Weights of a small GPT-style language model, trained from scratch on English Wikipedia: 8 heads of 32 (1 for keys and values), learned positions.
MLP neurons of a small language model. Each row is named by its layer, matrix (down: output weights) and neuron, and shows model dimensions 0-127. Each number is 500 + 50 x the weight over its row's rms, rounded and kept within 0 to 999. Numbers have three digits each.
A block is one neuron, or neurons of one layer that tend to fire together. After each block is what it responds to, as a language model described it from the Wikipedia text at the highest values.

L7.down88:409626504479486535436528514434474527490503462579437517606553534439544574448587403495507460567433432424525544506545436522500482472504501506495507453563474518572510438561392514446514491547396479492471511515486439468502435586445411476495518520537470514489463467404546494530482562461502598432506547480477579420504497489464435533516503560558546451509507433507515500488410485589428580520482
L7.down200:548485505516524542523464479491448489329482522583553465534491521497457512407544396531605524563532504483547427504453510428419483462536565416525391453501502500554458441501486531494556537539521498560378528557419473487518605472441476543493480421482549537533539499405489462492470587454517451509483557546553471455516543484549451520401467411516414473430453466447437451516521503578457480467452
L7.down298:354505439481565437488624500490539461569487480485569546447538492535532445424533508489523448610516502517376476522466445556540604521480549626471511533414453454519421553520444431468502463494493418416511532575515393452434633450573530479565482428482459542462577484486504564500505542465571503595447557473433523573428397512453480583543472491523473495580532489499504620526429453537507540539576
L7.down374:389552541559489487500528524527499456584546440486543448425489440470467453492569542460450454473576544541433525480512507404575518597468494534486469511434519603479596397543454453477533501502552436464492452472393460494505530432593532522482427494557546375416491441507571519515451520442541531521530491482540484573620478557434617554500560534501476450505457495511570460452518489461607494520471
L7.down504:524436498501508507527569501511448514484425525541581426592501454494520512500473609558591452546502466463475524414549432515561474516511523561491535560541491612514461520431586566450508436428474545536426563580488417400545506550537485563487451476486507428567490463433444512465591505522567447503548461555461495463513590494554481400494488525498411471497508498395470509484516531558497536466560
L7.down639:587509471433583451364571547552541502501446536492501535464505554499518545466530440504462518564521518471477402525457440410529466468477474538462465485505540584500499416447545479503483527490486533503516475559558578494526492509610471479477470483473407543420462538411553434506473455513480446551454514454494592482479468502537513534456617508515545497481533458450484496411543416396413491470595
L7.down713:505525521547548548487537411451456540519504564506507403483592517453408534486428548544550497561347512410525582501451490561463423560506468441499533511534534492584582389513411483560522469562455528500463542535549504537493468548538516536482484507553415585475524467441581556473545442491503502563510542502492537537461438495485387589477512570525471508513524507446532481508496522502483555526469
L7.down962:478504477528488552433509602362549490439535521495600597475524462540471553549494472464490537439459485576458508444515450488539514481483566516469401530529550575513480494528460418495484506559415552426512475452563511494550575452533473559459519437470530477489472516469521506488509456475537468608441481507539593505457651534430445505453500481538424438441533400505493547527485580461390395460514
Conjunction "and" / mid-word pieces

L6.down99:610548518439496582556497488482520540551508489507482401496530575437513507559433607475535475502478552525481516481484518542469467464502445468526620502505542528511518553456440632442577492457582557495513458412553466498398452493506510487484532507502410533412453539602477538468510412536530492503460481522382366597461484572486547403498504441533539525479509516509460467518453446415518502562514
L6.down132:473465457593522444467463539531548528467415510508550497589440526428430485503503539499507493549506546467517554471518566529555451475452544512437478563531495463530533560537567496530584538571493500507456455441590487478478542514543501536489471444540463575543560509636430535448520456563451455513491413487498471521511478422619499549535525565513488470466543465444532527519431497421524544488486
L6.down204:506604530504512561609459591505478499507508505401515414505553475480567537487468491483509475520476546543607502453485481527490374496455532452472542543503475510528575541479435569469515461492492591514500542497436375446433450529493461387407507485442571483473496557504455581431488486559504546562474536483439432561610426533528583479482393511546427541466496599570615558485412565472503493527435
L6.down358:403519561528458532541451512578569550536481471436448431535554513461474528552553591477425511548479519539507484580446606480627551440467431573443473490546481462485538492495545541441479549455403553447564569540459494476544494478493498423528516503498506632496530514503486502490485472567493402561504563517410479448563498473523469447591518553479552502560478465505541519516469591531453556599519
L6.down521:447446489477512605488427487487553593431547514492525496485545507473439522550500462590505437565436364494516487486557500559493530479423503514563571489460603542478491537482554678395581480483426581511553535464488524535461488445467449491500498443477503511516538509553458522421545458531456539571519598519491403378535465507551545463470433501556423479494610507428522556541423531508514511429468
L6.down829:541470502447533477517450500515492642508496486472526511448493538507509538525572510490510479523500558469400512538492452474519554556525447490457545555504436508536643506454517516610515506480508504459467450483502552519436540519448506459426490506489432481509469559530461598464461419588569373491447585588559483571493542524480473552514506386429496527582493476545488560600458392549512448636551
L6.down875:503496519506534486542523517558506602496530529491491448456440559458516572395469487528502480483516553486310503478446529531564869515461486498553564488501485502569558562477516496528501504526529503526450512507510521446483554516585442480514477497514536637511476503616558487411538517513443396486573505475421419504534528510548512643512408526583503461482435519571468487505551489452501530545467
L6.down1022:510473498446513426516455444511515536564409449517494496421604458489504472538465540609560455555482490545511555533423444558499497589460476474480553523436525545509471540460544472461554467482514525617496455511485512532473476527599513480535533516516509485455567568495522464548575495562533552425522533418448506542452410483506489502513477455482446365645471509597426629555485474520448476432485
Person-noun suffixes

L8.down77:497486537428450569492490423463447475460445579483500553427588574477517540500421549514501525408426409484414488488492522526515619497570486615419547504495459503474461543495508551487445445546498405500443546558433534489488507510472440571585534568541449563515503515391504415550534424497453493523451581583538508413407491510450494646545532529514497488470494600481414562533520419514447423464418
Biography subject pronouns

L7.down106:451551433468525480531499530423442603493473522480437485380560492497513538541475454489445574482527508437332542578531468471542684490466395466514487461520546493498483435540585554563505475451618542537522502436500580472407468482581461460503520572520446460523510537534447389408466557523517480551466464567515509450499520493528580718448515522538543477514486480501491531558542551506507442484526
L7.down108:472475495490505489554496464563492532496398576474501428423496516575403481499452441504560534420528542443463509518504495363514506537529515526549555567467519570535534594544472554511514456447426409551548483548540540531528446449561513460562485522501599456537559545525518528603456529495452391539453479537579377500545531476492479603425528478590426495502498429446471470530591473561475544450541
L7.down213:479501472509469567461530506406554413367587516536471502510529496475440555510405549479501438500447674530438429494483477526532618417460420547592514491452445521511529548484448501494455467536494556574533520519375443584502415472573521503447518549510436625560527554576516365480472498536487440506473494537538486458454520530538590594509557587501491525471544497513569544529493513480555482492558
L7.down408:512449493524470548559457468500516479557600553579488507486475434480510560559469468448488500476423533528424520563524489454486690408526423484543530506508464504576580460456493463598527494485391585496542600471520563553483514531508523536413505471447485546633408598564463486483473516495509428470483510485499490456447600492545465576441513406477532497514469452532426465505486428550456447525493
L7.down510:473551500505426476437467438534438532520489487506579525499551512528500523433449521498502499504595526476502531495489581509479494617591515619430533495526569523479408551461436459444448598511478512504381459571486459499602435457545435494500440423546614483493481429473448529481527445469478485563583502471553475574546539581465470538527351535552418551590403506535500539511566503522491625434553
L7.down767:440580494552618444458509505546469666527501475416506581482569460553442502465469460464519512536550555410371477552554468447464764490503447497501453406478410497564492534438531538442558527488509508534430421503474556428469458435528448515485480573529531533456531522458502457486548590488540485565485478469506495497487493512509550601471501550524501450532490463519433509548486551555470575375511
L7.down964:581495525555468501538484554588497452558494382495378408509547521489507491549396434495473536487477486563664500510483556525478461468490523495484548557502581477477513459497484564484531459504460599409444463508475483540452358434524431472537571460367498428449431522516509523473484482447505586493534551502436431468523501484457588519416490474477575481427604519515413570483412618492544535494519
L7.down1004:444563476531524553423493473462535556558458499457502488452502502443493504552509491622576494435520425505391450574549480502501673527470469483493544554479583462476537447466560591526506505534609502497541475504530572524575384469491574422502544398494532436464560475537466473457493528540475457553444390544478505534518433490571541645571511513475502482485409530536516560532471397445583443479465
Agent/plural noun endings

L8.down402:448484556594503522564448498512513540508524565473529425421552504465473555483446505484482537537516393390446522523530400541501555515460508437426552458509580498517539426575524536578527522557512507542558435493514558478445594475540481467499512498536528457454558482553470434427449549483465527522541554588475422465498401490545519546490500486536465458490539538486454457476515533624403484362474
Plural noun endings

L6.down5:534542393514460500504489494452487453534489515523581506409565570580419456534413539490516575553384364508528564523542503553521503538490460483549554442455417568600522482534528493415457514536531493536537538498408498446446537467509539409557443483562427572476442463433489544515492510520492447482450462475478463486477512415466452432554505494530532464524499537483429532480413543571497512480526
L6.down135:455427497553418509481540405455471514445319523439515501506486518462548520425506525408513484430453457576548493507500604517443413458550521528561485422576496384498552492511538476587543586440451540515414525477525556501512456445525540539489561469464514526483495563417533469532477461540559469375442470544577447435486568526601533513508464429512489625507508441502422572553473521588472497597456
L6.down612:503447507529431596582485452572462437508512560498503432466423385442522622439408485519599550390514490486582473486456555481431404452578600568556506544550409486587485453442540487507537552437429488491443474534577479497561446481483508570541502507460473583488469520616368452483533452545438519384564468588511551551561532519510506472530571564511545604497540607523441491575483409526536420507492
L6.down648:482584386578544404441470486532484447541537491543427518524458494470482468433443543502515591570449473449442552452574482458499567463508387495491594474521536585611428518547493442522474502480523440543373531579535444547431461467554408573487458550501463524442453441459539523572528538496359504469456405519497481540501477480402445583464525485508399540585527556479487513637459513570496499584523
L6.down740:531487549488461513527447504494503570480477447478430526510417417440627508598496420485540519408505438527545470426594475474497409481485503476535526578436538466512490514492504420446615500548473517438516492497598544420532462509478565411571523535533438527523394475534567564499506441413497414493480469487518473540527565390492433447532438539501579522556418541513479525543433445553590522533516
L6.down903:528449421525500549443539493618535429496513503470478515453373455502443625489469549488581576493453493469550494528412500472579469464557485455526472570542469489489566494498518454586517469506478492458500516527497497447506573510452546416502502462465532552457337526417601495512440505543401500505472454447448453568457491536455486549457503465437610497446571481497511511532513415574494529433511
L6.down923:447573439558497479382576393534468532643505586435598399477483488425496511469595561500556595536547485553570552473427537362445467604430547534502493440579464478499464463532517483418507455504551469528487547617485540488516461556477540591383478448526456464475559493481498498466513462565526510552406491556566507454569546564413480463510492504490535456443507599562463434509540439497460485520507
L6.down942:488519473526458532584524525508492510531527461440564464392489520600438541521500529404462464507478404459404566476576427451459637437483417572473562499496510439526556518549497462416514568504489442576518502465521616628533479475511478498607470444479566630428536497511480465535427556499413360416513527504571471528530479543512473490545440522529574504531385533535573508388480493547491489573493
Conjunction in section headings